config = dict(
    num_attention_heads=4,
    head_dim=64,
    intermediate_size=704,
    vocab_size=512,
    hidden_act='reglu',
    norm='rmsnorm',
    rope_fraction=1.0,
    attn_scale=0.125,
    tie_word_embeddings=True,
    init_mimetic=0.7,
    batch_tokens=32768,
    max_steps=11045,
)
MLP neurons of a small language model. Each row is named by its layer, matrix (gate and up: input weights) and neuron, and shows model dimensions 48-143. Each number is 200 + 20 x the weight over its row's rms, rounded and kept within 0 to 999. A neuron's up and down rows have the sign that makes its largest values positive.
After each neuron's rows, "fires after" lists the tokens most often just before its 100 highest values on Wikipedia text that the model never trained on.

L2.gate501,201,219,240,189,225,180,212,173,163,172,160,179,194,216,212,184,193,194,171,177,194,203,199,204,228,183,201,197,203,197,211,205,184,160,221,204,215,180,226,174,225,208,182,233,182,194,207,199,176,219,168,166,187,172,209,206,214,204,193,207,209,211,171,191,236,201,168,214,224,159,209,195,211,210,210,187,184,213,250,206,235,246,175,200,217,203,197,219,215,193,191,221,201,191,249,212
L2.up501,189,191,225,168,192,190,207,187,194,173,155,178,218,202,197,205,185,207,222,168,221,205,191,167,179,195,189,175,191,171,191,182,206,198,203,183,220,214,182,176,197,177,184,223,201,170,204,226,176,209,190,210,205,193,208,200,189,211,193,196,185,240,176,225,188,197,176,210,228,228,178,180,195,188,192,200,194,213,245,208,193,198,215,232,208,209,184,190,190,219,193,239,173,205,198,204
fires after: "ou", "an", "en", "on", "re"

L2.gate462,202,230,185,165,223,182,193,188,235,216,229,202,197,185,176,213,217,203,204,202,169,241,191,205,191,191,203,184,182,193,172,194,182,207,216,154,218,193,198,219,232,158,233,226,217,203,200,202,221,226,215,218,216,153,214,185,200,220,207,194,216,203,182,190,214,187,196,184,179,213,193,225,221,207,183,195,202,178,230,218,217,172,184,221,196,159,213,215,172,234,201,210,217,204,182,229
L2.up462,192,233,156,222,214,161,191,204,207,179,219,232,195,226,210,197,177,176,166,201,198,209,185,218,193,182,182,207,147,183,191,192,200,207,195,178,205,223,187,213,195,181,208,200,199,219,236,192,207,180,222,208,196,157,193,165,200,182,194,211,165,197,202,189,190,226,205,178,160,207,197,205,232,167,198,157,205,213,182,214,205,207,222,170,205,197,191,187,189,204,178,176,184,219,206,213
fires after: "l", " L", " T", " St", "r"

L6.gate486,206,218,194,165,237,202,221,216,203,202,202,189,213,185,220,203,185,188,235,202,208,259,188,158,162,216,207,188,204,229,219,203,181,173,183,196,201,227,173,189,187,198,204,190,182,209,221,192,193,178,195,213,216,194,240,229,198,192,196,175,166,194,208,175,202,183,149,220,176,195,211,202,225,206,199,220,220,201,227,204,220,167,193,235,205,235,194,232,208,209,190,241,202,208,189,180
L6.up486,203,207,193,191,208,200,245,194,197,190,194,247,218,217,194,215,200,203,235,201,228,188,231,210,195,172,201,215,182,207,173,200,198,221,194,206,194,199,237,187,178,204,232,208,197,193,190,220,184,189,180,189,202,205,182,184,192,198,223,204,167,227,206,214,219,188,199,215,183,183,255,200,166,183,156,206,218,215,230,189,198,191,201,207,180,228,199,186,198,210,176,183,184,195,184,188
fires after: "b", " v", "v", "ol", "as"

L2.gate1,206,208,240,224,186,198,217,190,219,219,193,211,225,192,207,212,200,203,203,209,224,209,188,226,232,192,184,185,191,190,214,206,179,162,200,202,204,212,246,162,227,174,196,175,199,193,202,202,215,215,220,207,221,198,216,200,198,176,193,219,188,204,216,207,148,229,195,211,244,212,205,206,220,158,199,180,192,210,191,176,201,173,214,201,192,180,199,193,173,221,137,203,205,199,187,205
L2.up1,216,196,168,184,189,209,204,139,203,228,130,182,215,200,202,216,197,192,228,204,192,176,172,205,186,202,201,215,202,172,193,238,195,230,189,158,188,197,205,208,187,210,216,206,191,194,206,213,172,239,197,186,179,163,226,198,199,208,204,248,188,219,210,198,211,213,184,184,150,193,222,205,199,190,187,197,226,191,202,220,214,198,203,235,193,197,196,245,198,190,217,191,243,197,210,158
fires after: "\n\n", "p", " se", "l", "ie", "er"

L7.gate688,207,240,219,183,210,176,203,217,216,212,199,214,198,208,170,197,156,224,220,162,233,207,229,229,202,194,162,209,162,205,201,185,185,228,209,181,156,196,182,192,236,199,203,209,190,215,202,202,208,191,185,194,166,193,220,194,214,212,179,201,226,206,194,194,231,154,187,222,195,207,218,177,190,208,220,154,179,207,198,195,195,180,156,200,197,195,216,185,228,195,173,204,222,232,189,238
L7.up688,169,198,194,192,180,197,205,207,159,226,221,211,177,209,216,229,162,228,186,178,200,219,196,206,218,195,212,202,201,198,216,181,199,183,228,170,154,222,218,194,211,219,205,227,185,226,179,231,176,178,193,184,179,199,245,216,221,180,172,215,193,181,215,213,193,168,192,218,208,219,220,220,164,182,215,217,244,201,224,193,192,177,210,212,207,233,213,231,191,222,182,220,168,191,190,169
fires after: "ac", "ar", "a", "e", "ab", "o"

L7.gate95,192,207,183,177,221,181,157,211,199,163,183,218,196,183,188,174,188,230,171,209,215,209,218,224,201,162,194,237,219,191,208,221,204,197,211,204,193,183,192,206,182,225,194,216,229,237,199,208,200,223,189,195,229,212,169,209,214,189,202,188,177,198,225,185,196,205,212,196,206,214,190,217,175,220,224,234,203,222,204,188,189,213,231,167,224,230,194,188,210,195,191,174,199,199,170,227
L7.up95,214,208,197,205,214,187,164,171,188,220,209,215,214,226,202,219,178,211,206,176,207,208,181,210,226,189,220,191,223,191,207,203,219,229,220,210,213,207,224,159,210,238,196,212,216,179,188,163,188,151,218,151,192,171,232,193,209,219,204,222,203,239,176,187,211,204,189,217,170,205,214,167,214,178,231,200,220,189,233,221,194,209,230,222,237,233,206,200,204,227,198,250,163,198,209,212
fires after: "o", "le", "e", "ub", "ar", "h"

L2.gate7,216,201,190,231,140,227,209,230,208,186,206,180,230,192,171,207,199,222,215,208,202,193,241,205,188,211,206,205,213,183,183,228,175,207,206,215,198,204,209,206,239,222,245,196,188,193,173,208,195,226,201,155,186,190,206,193,190,239,155,217,206,217,174,172,153,198,195,181,226,205,228,201,217,182,227,202,230,215,212,170,191,185,201,193,181,185,188,207,207,209,187,231,221,206,197,185
L2.up7,194,217,171,207,195,197,158,182,218,205,191,190,192,216,187,194,174,165,176,199,201,194,162,198,156,181,219,235,211,172,190,194,207,240,197,205,205,243,180,212,211,205,163,224,173,187,195,203,205,206,207,205,196,221,191,194,192,209,172,211,223,159,176,185,195,230,174,201,198,189,172,210,219,222,196,183,204,228,172,215,175,213,164,208,216,214,174,212,203,237,172,215,227,191,212,194
fires after: "an", "er", "om", "ist", " com", "p"

L6.gate650,203,201,225,170,193,175,219,203,201,212,249,189,226,213,171,188,153,186,228,175,194,222,162,207,203,181,214,205,234,159,186,177,192,200,210,201,203,206,210,214,220,191,233,205,200,203,219,206,199,188,214,188,226,222,202,204,171,195,160,170,209,178,217,177,223,187,215,217,181,202,196,239,188,180,206,205,164,213,224,188,224,194,170,162,186,194,226,217,211,209,215,201,198,189,210,199
L6.up650,221,190,250,174,203,192,232,172,195,226,237,180,191,185,183,224,158,176,195,224,219,223,231,187,191,226,193,201,194,210,220,178,187,202,199,190,221,208,222,189,196,172,207,202,207,188,190,179,203,207,212,200,184,187,230,188,180,168,179,160,216,194,233,219,177,222,207,183,196,206,186,220,196,198,163,189,195,188,187,237,203,227,166,207,187,177,215,222,169,180,196,198,225,205,201,215
fires after: " in", "if", " d", " l", "is", "y"

L2.gate16,184,176,223,196,215,215,253,202,160,206,182,188,228,154,210,206,210,203,180,221,206,188,224,169,211,197,210,196,193,210,210,218,220,177,189,227,212,228,209,181,216,225,200,243,243,227,210,204,172,206,177,194,191,228,196,220,164,196,199,210,196,236,237,178,188,171,224,190,200,174,214,279,214,208,198,165,219,207,209,223,249,203,230,203,208,220,186,214,180,188,217,214,191,216,178,211
L2.up16,194,228,199,232,179,238,231,185,184,194,209,214,196,202,194,189,203,159,255,229,219,208,217,181,178,187,197,205,246,205,185,201,199,170,215,199,212,202,195,199,189,217,216,230,207,195,186,206,169,195,196,221,173,199,159,216,198,237,221,188,197,201,212,211,202,187,235,202,171,196,191,185,198,192,230,210,221,197,237,225,228,190,190,219,197,163,239,234,188,199,171,189,196,196,197,169
fires after: "mer", "f", " V", "ff"

L6.gate18,221,161,195,192,203,208,217,173,184,205,161,206,193,215,187,225,240,214,190,172,179,233,219,208,221,228,194,231,191,201,159,206,195,197,155,204,206,205,219,213,235,204,205,209,223,205,222,207,220,176,172,181,195,203,226,186,196,202,179,204,184,172,171,192,220,219,203,229,198,209,191,208,220,158,203,183,195,204,165,162,183,189,208,237,213,176,184,186,180,224,193,216,199,212,222,199
L6.up18,191,207,195,233,157,169,194,187,158,190,206,202,206,211,189,197,194,180,223,172,195,167,201,195,219,173,231,240,218,218,203,182,195,162,183,227,184,174,211,194,206,215,207,227,233,238,169,207,226,220,228,197,227,201,221,224,232,217,207,169,196,178,202,202,199,179,197,207,211,200,209,180,217,187,160,207,192,191,201,187,203,206,176,228,234,225,187,169,213,217,199,168,219,230,179,232
fires after: "1", "2", "3", "8", "6"

L7.gate448,224,188,172,188,190,205,178,232,223,220,192,199,180,164,225,189,174,212,197,241,186,207,171,203,212,196,210,211,222,185,210,185,152,211,204,189,211,191,222,191,236,198,210,173,195,207,198,213,220,182,175,197,190,183,237,185,218,182,212,196,232,178,219,154,183,200,218,210,189,172,166,216,215,218,180,201,200,212,177,205,195,184,231,204,179,197,240,165,217,188,179,217,186,198,224,193
L7.up448,247,215,211,181,228,235,177,185,202,200,177,199,179,168,214,203,212,201,182,208,180,183,209,174,182,217,240,231,163,183,184,206,200,205,221,171,212,192,194,198,192,216,158,185,188,177,213,177,211,194,205,229,214,187,208,199,212,206,172,210,212,207,236,216,195,217,211,181,207,194,214,222,207,218,159,180,224,173,191,180,176,219,187,217,228,201,194,207,190,181,246,200,213,206,203,222
fires after: "\n\n", ".\n\n", " C", "y"

L6.gate28,202,172,166,217,197,232,245,167,205,191,215,201,235,209,212,218,194,193,179,222,235,195,221,212,205,212,236,191,223,215,210,190,160,220,154,237,199,202,202,182,185,207,207,249,217,216,168,195,202,191,212,204,221,227,200,222,197,209,201,192,203,200,210,183,225,227,198,206,175,210,212,229,208,185,220,209,169,199,191,159,195,225,211,197,191,237,207,242,195,188,213,212,232,169,171,238
L6.up28,209,203,211,240,169,200,215,203,203,177,231,208,221,201,174,225,209,183,209,187,177,191,219,152,193,191,192,215,218,227,193,172,208,154,195,235,172,189,199,172,204,185,192,229,226,205,172,173,216,222,203,236,205,206,231,218,193,198,198,162,212,224,223,204,200,216,200,229,164,185,188,219,188,168,226,189,181,188,181,197,169,236,218,168,209,216,208,241,218,192,164,177,193,153,194,200
fires after: "9", "mer", "f", "1", "0", "ia"

L2.gate99,220,222,203,213,197,156,194,203,162,187,182,179,199,220,225,195,217,184,209,194,170,255,230,198,166,201,230,222,190,177,205,211,187,188,184,226,278,223,171,225,184,217,198,230,182,193,170,211,216,183,209,173,174,215,224,200,240,194,210,194,193,203,176,224,206,234,156,189,209,211,210,212,213,169,172,177,207,226,200,197,187,210,185,223,197,179,204,204,231,229,191,235,197,190,199,224
L2.up99,228,193,223,205,198,227,251,169,185,154,212,202,208,230,177,188,190,192,194,173,206,215,167,176,192,212,224,203,181,190,220,199,213,190,167,195,209,207,178,211,196,209,242,181,184,210,205,189,216,179,165,205,200,216,193,180,218,179,238,202,208,217,179,188,218,180,194,214,245,212,207,196,185,215,198,169,216,221,207,208,190,192,212,201,181,204,193,191,235,204,173,199,207,157,200,212
fires after: "ou", "b", "an", "h"

L2.gate57,176,181,198,194,199,185,207,184,199,215,193,174,195,156,198,217,219,208,194,178,233,199,173,254,188,201,211,189,208,231,193,184,223,169,194,214,144,210,169,168,191,233,190,183,203,197,223,187,209,203,193,208,203,185,196,201,207,201,195,193,176,193,174,226,177,181,191,216,203,216,203,182,167,222,173,203,156,215,194,199,221,197,227,198,177,198,213,214,197,214,225,188,185,199,191,205
L2.up57,178,179,203,190,177,177,217,196,236,196,211,212,214,195,193,182,196,204,180,153,193,208,186,197,195,187,207,200,220,175,213,230,221,197,193,193,168,198,166,179,221,220,203,170,190,172,202,211,195,219,149,209,195,191,195,217,174,214,205,226,192,246,176,201,187,225,225,237,205,214,205,180,200,195,187,212,220,182,218,211,162,182,238,207,213,158,218,211,225,203,199,222,175,177,186,206
fires after: "an", "n", "ab", "er", "ic", "e"

L2.gate403,177,183,216,211,229,198,225,213,184,232,227,221,195,192,239,220,203,269,185,256,171,200,215,211,178,192,173,214,182,172,207,181,196,179,184,192,207,197,221,197,180,213,203,218,162,199,227,191,193,186,171,228,170,209,191,168,173,183,189,204,231,201,194,214,195,243,209,187,190,192,199,195,178,189,171,232,170,194,183,200,206,206,224,199,184,202,184,165,192,215,163,207,215,227,141,172
L2.up403,216,163,205,200,223,196,220,223,191,203,224,253,234,195,175,206,183,202,183,238,218,166,185,214,191,218,201,176,211,130,196,196,199,191,213,226,207,197,213,172,206,209,211,205,211,230,173,235,204,190,222,185,203,230,169,171,188,229,202,224,185,233,208,204,181,206,212,190,198,206,196,247,192,208,213,243,204,193,216,195,226,185,202,224,198,198,201,232,164,188,196,185,187,197,184,228
fires after: " a", "at", " A", "S"

L2.gate474,238,210,199,213,212,195,197,202,193,183,191,234,174,194,213,166,218,213,200,202,193,193,238,238,191,220,216,172,172,164,240,184,182,180,199,203,188,211,220,219,223,245,188,185,210,206,198,215,188,199,180,167,157,201,208,190,194,198,220,186,195,251,166,199,212,199,184,232,200,191,214,159,188,203,237,192,225,201,207,200,223,211,214,192,237,221,220,191,177,208,218,183,222,227,208,208
L2.up474,217,178,178,185,179,198,216,205,221,216,221,163,200,176,198,191,189,196,180,207,209,185,228,182,210,267,185,159,198,197,230,199,182,184,182,202,192,193,218,185,213,205,225,201,186,199,194,212,192,205,201,190,203,177,219,200,202,171,215,228,211,185,204,195,180,231,183,211,164,203,203,190,200,189,211,203,212,231,217,183,180,204,219,186,216,223,198,199,194,189,230,218,243,226,182,234
fires after: "r", "n", " H", "g", "P", " M"

L2.gate170,208,203,186,184,206,215,204,194,175,210,208,194,228,158,191,174,201,213,222,208,195,238,205,201,224,201,226,195,202,170,204,206,171,223,200,174,164,204,205,208,191,185,195,191,228,232,228,192,241,175,187,166,202,161,184,192,176,192,191,221,186,238,189,243,207,187,224,200,239,195,195,165,215,186,216,235,200,198,188,203,202,209,210,206,162,206,254,217,214,187,188,176,213,221,211,181
L2.up170,204,246,165,167,178,179,218,229,169,193,203,206,248,215,193,245,210,206,191,164,176,207,212,174,180,171,172,204,215,233,198,202,175,204,198,220,226,159,171,183,220,189,172,211,210,186,196,181,184,232,205,167,200,186,202,181,204,187,198,188,216,180,195,166,209,213,202,166,209,230,178,219,193,208,223,216,191,170,205,195,212,198,224,175,206,240,184,208,168,227,201,189,209,224,213,196
fires after: " F", " f", "n", " an", " V", " v"

L2.gate472,214,213,206,173,204,212,185,215,190,191,175,185,201,204,207,193,219,203,209,220,196,225,207,199,194,241,173,204,206,233,162,207,198,227,186,191,187,196,187,202,201,247,184,205,192,185,223,171,229,211,200,189,160,225,193,196,166,201,172,190,241,192,188,181,214,192,176,175,198,172,218,176,188,205,184,219,210,227,165,236,168,195,246,206,207,232,178,164,190,204,184,204,159,202,205,177
L2.up472,190,193,182,201,189,204,218,182,198,182,187,195,221,180,193,200,179,177,169,228,199,208,195,176,199,218,182,188,164,209,206,188,177,212,182,225,224,158,183,189,236,173,191,203,199,218,205,216,222,203,238,137,234,219,182,187,218,245,191,197,213,219,196,189,202,205,189,225,194,175,223,197,214,195,217,229,201,200,166,214,183,203,190,194,240,229,208,221,160,177,218,221,213,184,162,202
fires after: " ", "l", "r", "or"

L2.gate628,206,235,163,179,212,205,178,187,202,210,195,215,237,151,200,200,205,188,211,202,220,187,211,198,226,148,214,213,220,213,182,197,185,198,200,205,211,163,212,175,199,201,234,184,221,230,209,211,163,181,184,215,181,173,224,223,205,188,197,195,183,212,232,202,227,140,175,164,212,181,163,227,173,192,164,208,180,203,158,226,194,188,202,214,230,210,203,196,206,187,138,195,229,179,175,226
L2.up628,216,159,190,195,186,215,187,202,196,188,198,216,209,235,216,164,192,171,160,217,215,207,222,181,204,190,214,209,164,186,155,221,191,216,171,183,235,203,205,213,196,212,199,212,217,175,170,200,227,223,221,156,197,163,212,216,197,199,199,210,191,198,214,173,204,188,192,200,200,224,248,194,197,186,215,214,221,179,190,208,208,202,214,195,190,224,216,210,248,193,200,221,206,233,209,215
fires after: "o", "e", "if", "ol", "ist", "ig"

L7.gate534,200,198,244,201,180,193,195,209,181,192,209,210,214,225,187,168,193,192,227,220,196,182,193,197,192,209,192,203,201,213,189,205,167,196,212,171,196,179,185,186,196,192,193,205,187,215,169,176,205,215,169,180,225,193,206,209,204,246,192,169,212,163,204,189,212,212,210,235,172,214,199,187,230,221,208,189,199,191,216,181,196,153,206,211,204,178,224,239,222,234,145,157,209,188,221,240
L7.up534,225,209,192,190,186,208,198,206,210,195,220,199,191,166,218,217,197,195,240,193,169,173,190,199,236,183,224,182,214,205,173,184,193,192,192,148,222,189,196,175,195,180,213,215,225,204,206,193,228,174,224,197,196,168,221,192,213,175,194,169,208,216,184,244,159,160,205,176,197,188,204,204,220,202,184,212,227,186,164,209,208,187,181,176,215,193,205,204,214,199,187,206,234,199,214,238
fires after: "u", " l", "is", " ", " d", " D"

L2.gate635,180,215,170,217,176,202,207,204,186,205,228,227,203,167,214,175,214,183,215,203,216,155,189,197,216,196,228,185,183,194,175,191,174,206,211,193,183,224,215,199,212,184,211,204,229,201,207,204,206,214,192,189,188,195,175,256,219,211,187,209,203,193,155,222,195,192,209,184,151,192,189,169,177,209,166,220,196,223,184,196,203,158,201,202,232,199,229,197,200,221,151,205,197,221,176,143
L2.up635,212,207,247,184,195,198,187,208,206,204,198,234,206,212,218,188,197,241,181,220,206,189,236,217,198,181,200,188,222,228,193,218,183,204,220,164,210,241,221,203,206,202,216,184,217,178,183,243,199,219,191,180,227,230,198,187,220,236,209,202,191,198,198,172,201,188,217,151,190,194,214,208,214,211,222,223,184,163,233,179,203,222,197,196,186,176,185,188,240,224,181,217,212,183,197,232
fires after: "o", "ine", " le", "e", "u", " He"

L2.gate515,224,231,175,205,202,165,201,219,186,194,180,161,199,206,169,199,202,228,201,229,207,217,228,147,183,207,217,205,161,212,180,199,195,213,209,196,203,205,224,232,224,209,198,148,194,209,227,234,247,227,213,196,212,192,208,212,192,198,229,203,200,205,235,219,194,176,203,183,187,225,177,212,208,209,207,224,211,193,230,198,200,173,236,209,216,223,187,189,196,208,193,231,194,233,188,176
L2.up515,210,204,176,185,193,189,182,204,189,191,212,190,228,202,159,202,172,189,214,224,196,188,180,202,245,198,232,177,199,235,180,207,189,204,228,228,201,219,200,205,188,219,188,184,194,190,220,239,222,186,185,216,179,198,197,197,158,194,159,217,195,186,190,265,216,188,225,198,205,220,243,201,191,225,215,217,225,250,188,242,218,188,199,197,215,198,194,183,173,223,208,216,228,189,203,180
fires after: "e", "ver", " A", "f", " O", "A"

L2.gate247,173,186,213,171,213,194,179,201,170,204,157,179,180,211,178,176,216,224,209,187,239,175,170,194,188,177,227,219,232,169,202,193,200,215,191,201,208,235,166,172,215,214,210,193,174,203,233,160,199,220,216,201,206,166,192,195,196,211,200,210,195,197,191,239,197,209,208,187,195,186,227,202,218,224,210,209,182,228,219,221,204,196,212,209,177,197,190,213,227,201,225,199,203,224,199,206
L2.up247,175,206,203,195,170,184,178,231,230,216,233,180,189,210,185,223,188,226,197,184,211,181,183,227,164,199,211,162,206,180,210,211,222,205,233,193,222,194,216,192,202,213,221,189,223,184,170,222,231,227,192,213,170,175,209,208,197,198,195,205,233,217,233,221,176,230,216,216,215,190,212,198,225,208,222,219,187,232,223,222,185,199,183,175,175,178,225,188,201,239,197,237,199,166,191,199
fires after: "an", "en", " Un", " (", " M", "ic"

L2.gate78,170,178,178,221,215,210,214,195,170,189,202,201,176,236,201,209,181,180,174,159,200,213,211,198,211,206,181,170,172,209,189,205,216,213,231,193,176,207,184,166,193,205,195,214,210,199,227,186,229,180,173,173,171,199,187,215,194,203,210,192,198,205,191,206,187,200,200,197,178,197,182,177,211,215,177,178,215,213,233,184,183,189,190,210,193,178,224,185,221,189,208,188,229,194,157,229
L2.up78,197,164,180,174,209,212,174,183,163,204,225,193,207,211,211,204,202,169,187,193,210,237,225,175,161,220,212,195,199,165,193,179,217,193,216,193,189,177,228,201,227,216,179,222,209,172,192,198,203,195,187,187,190,206,188,230,207,159,195,196,187,225,197,208,174,223,192,196,211,216,188,223,220,201,152,186,190,229,199,208,178,182,174,208,189,177,210,208,204,215,215,202,196,179,196,170
fires after: " p", "a", "le", " v", "P", "o"

L7.gate655,179,223,204,185,200,190,199,169,209,203,178,188,188,190,230,172,242,203,224,204,161,188,167,176,206,206,204,204,215,194,191,197,204,181,210,200,237,223,240,181,195,205,210,194,192,207,190,215,196,181,183,195,219,230,209,185,169,172,190,181,204,207,228,202,239,219,186,208,260,218,176,164,213,180,220,221,190,188,171,169,233,179,192,181,206,192,190,176,218,178,213,218,180,202,211,215
L7.up655,224,200,178,191,153,221,203,213,198,211,155,192,208,213,202,180,207,211,222,192,209,229,235,165,173,182,223,203,220,195,186,222,181,186,177,224,224,221,176,164,208,209,184,172,200,208,230,187,157,189,164,221,220,202,178,177,197,176,157,192,200,229,205,233,203,208,181,174,233,170,179,221,230,227,205,230,197,169,219,199,216,245,180,192,203,222,224,189,177,199,189,172,197,192,205,180
fires after: " s", "s", " w", " wh", " n"

L7.gate438,196,212,202,227,234,229,210,199,201,195,228,208,199,206,228,180,230,203,221,226,209,237,220,143,217,226,179,223,212,164,164,231,186,199,209,214,184,234,208,213,168,233,164,209,218,214,213,194,183,202,180,190,187,206,191,200,239,216,190,215,212,209,175,192,231,221,187,213,192,228,154,159,210,213,217,179,207,210,179,148,184,187,216,181,224,239,205,194,177,201,206,202,193,221,174,177
L7.up438,204,166,219,235,174,219,215,225,212,195,181,242,148,222,189,203,224,205,202,229,222,218,204,219,203,175,217,213,203,183,199,207,207,214,221,197,209,198,192,169,184,229,205,201,193,215,221,228,207,193,219,188,175,204,173,160,213,220,200,188,218,222,206,205,194,227,171,164,222,192,173,163,210,151,214,225,195,208,178,210,210,192,215,195,223,232,205,185,153,196,231,198,232,194,180,199
fires after: " wh", "s", " a", "es", " A"

L7.gate234,202,196,199,183,223,198,208,190,194,161,212,217,209,215,215,224,218,203,208,193,189,182,237,240,206,180,216,196,220,205,197,209,141,252,221,234,159,215,192,194,207,177,196,212,213,238,243,193,185,217,218,194,207,180,180,182,186,216,195,178,203,188,180,207,190,167,196,240,239,200,210,187,206,204,178,223,216,189,189,217,199,210,182,181,195,184,223,180,163,184,200,199,176,190,161,221
L7.up234,185,177,212,148,196,219,225,184,194,225,181,212,196,208,202,183,224,196,209,190,214,192,226,179,221,186,232,193,226,211,205,207,198,225,188,208,209,159,201,185,225,219,217,185,216,180,202,174,200,179,241,215,203,210,194,193,214,236,159,205,206,221,174,211,232,215,208,185,172,203,188,213,203,236,208,236,161,214,225,175,197,159,197,204,238,219,178,195,231,204,197,216,192,216,197,186
fires after: " V", "v", "u", " F", "ar", "ay"

L2.gate449,180,187,215,175,196,212,200,216,203,195,197,182,225,196,199,214,218,217,189,202,206,200,199,206,203,189,208,183,188,185,190,224,232,175,211,185,237,160,201,197,203,159,207,218,193,219,227,179,242,232,213,201,211,178,187,237,205,207,203,197,191,230,195,183,216,190,162,239,235,191,193,145,211,197,190,180,210,212,202,192,218,205,186,217,188,220,212,215,193,185,209,221,199,221,184,235
L2.up449,212,224,190,214,223,191,204,211,192,170,222,225,197,226,177,212,206,166,179,224,155,160,222,183,190,197,189,170,152,220,196,156,180,221,211,170,224,195,168,182,234,175,195,218,213,219,186,176,221,209,215,197,198,199,201,166,204,195,215,208,222,214,171,216,201,196,194,192,221,219,225,221,199,186,182,201,224,235,213,175,190,195,208,187,186,179,193,207,196,178,188,212,220,189,218,175
fires after: " J", "r", " G", " L"

L2.gate66,225,183,216,180,194,202,215,209,197,203,197,197,173,213,223,194,186,213,223,205,255,206,187,186,222,218,239,182,180,195,226,237,210,220,194,193,207,205,199,188,208,196,188,177,224,217,195,178,220,193,227,195,209,181,214,204,143,229,220,188,206,218,197,236,204,229,157,197,202,246,217,162,193,205,237,170,198,206,206,223,198,236,188,172,158,224,200,196,207,228,201,202,195,200,247,233
L2.up66,212,202,195,180,183,187,220,212,219,200,221,206,195,197,174,193,209,178,187,190,199,182,192,184,201,196,218,180,187,218,162,193,190,197,206,131,186,221,211,141,242,195,204,196,193,195,206,211,169,223,241,177,193,173,167,207,191,223,221,177,219,189,209,192,217,227,209,171,180,199,183,207,198,223,200,208,209,213,246,189,180,230,171,183,196,206,222,179,220,210,184,204,187,180,203,188
fires after: "ec", "r", "n", "en", "an", " R"

L2.gate695,187,223,234,205,213,173,189,233,213,194,182,201,253,160,239,227,202,199,196,206,187,224,198,196,224,230,229,210,181,169,201,200,204,194,173,185,187,218,195,209,220,186,204,206,165,228,212,229,182,186,192,213,201,223,200,228,223,227,218,192,191,202,191,192,188,194,200,176,228,158,191,189,220,231,171,214,201,189,214,232,196,185,208,202,215,190,203,215,182,196,194,226,212,202,201,113
L2.up695,214,191,214,176,224,208,205,214,186,208,198,200,187,194,217,203,233,216,219,216,206,206,222,226,170,219,192,213,209,221,182,204,212,219,179,202,182,200,193,208,207,171,198,244,208,182,165,195,211,156,203,217,209,198,142,187,227,211,199,232,209,181,244,167,183,184,186,190,152,194,191,210,216,192,181,198,229,187,196,216,176,203,176,218,187,223,196,219,190,173,194,201,207,207,219,193
fires after: " B", "p", "b", " b", "ol"

L6.gate491,200,191,189,221,163,203,206,224,176,210,172,243,157,193,214,233,188,189,244,191,204,192,190,184,198,191,207,216,216,234,196,164,201,217,210,201,182,220,248,185,192,179,148,210,215,218,188,181,215,190,166,219,192,189,264,221,200,191,174,198,187,201,223,185,193,216,194,205,183,186,161,209,215,195,192,224,198,195,188,177,188,170,181,195,213,208,229,197,239,201,188,181,197,206,157,202
L6.up491,176,179,196,234,175,211,240,233,171,220,191,219,169,199,196,237,202,212,191,166,159,207,209,173,205,203,215,186,164,226,200,210,225,224,205,219,196,210,208,177,193,211,187,240,223,197,237,175,217,158,203,213,203,184,192,208,209,230,195,209,248,221,192,204,187,225,208,192,173,212,200,235,206,199,179,221,208,212,209,187,191,164,217,208,215,228,183,201,204,199,207,193,187,207,194,213
fires after: "\n", " |\n", "\n\n", ".\n\n", " d"

L7.gate38,216,188,193,183,218,193,229,170,216,181,239,237,225,193,194,201,201,221,185,181,222,216,206,224,187,183,228,224,190,175,183,194,204,182,187,200,182,184,188,197,231,137,148,216,157,213,196,231,194,212,210,169,197,179,205,206,197,165,177,181,187,181,195,169,230,191,208,229,192,219,212,185,219,185,187,220,197,234,166,201,206,171,178,212,188,170,142,204,171,224,219,191,179,199,208,213
L7.up38,203,186,221,233,205,179,258,191,180,200,192,210,190,189,199,170,213,174,214,188,198,213,208,218,200,190,201,209,204,238,199,190,220,168,209,189,221,176,198,201,200,222,191,244,198,189,174,202,241,199,209,194,209,197,227,160,241,161,187,151,201,209,255,209,198,187,220,213,192,178,208,169,215,200,180,192,197,182,234,186,163,228,234,171,210,204,222,201,195,170,180,215,203,210,178,219
fires after: " ", "3", "2", "9", "4"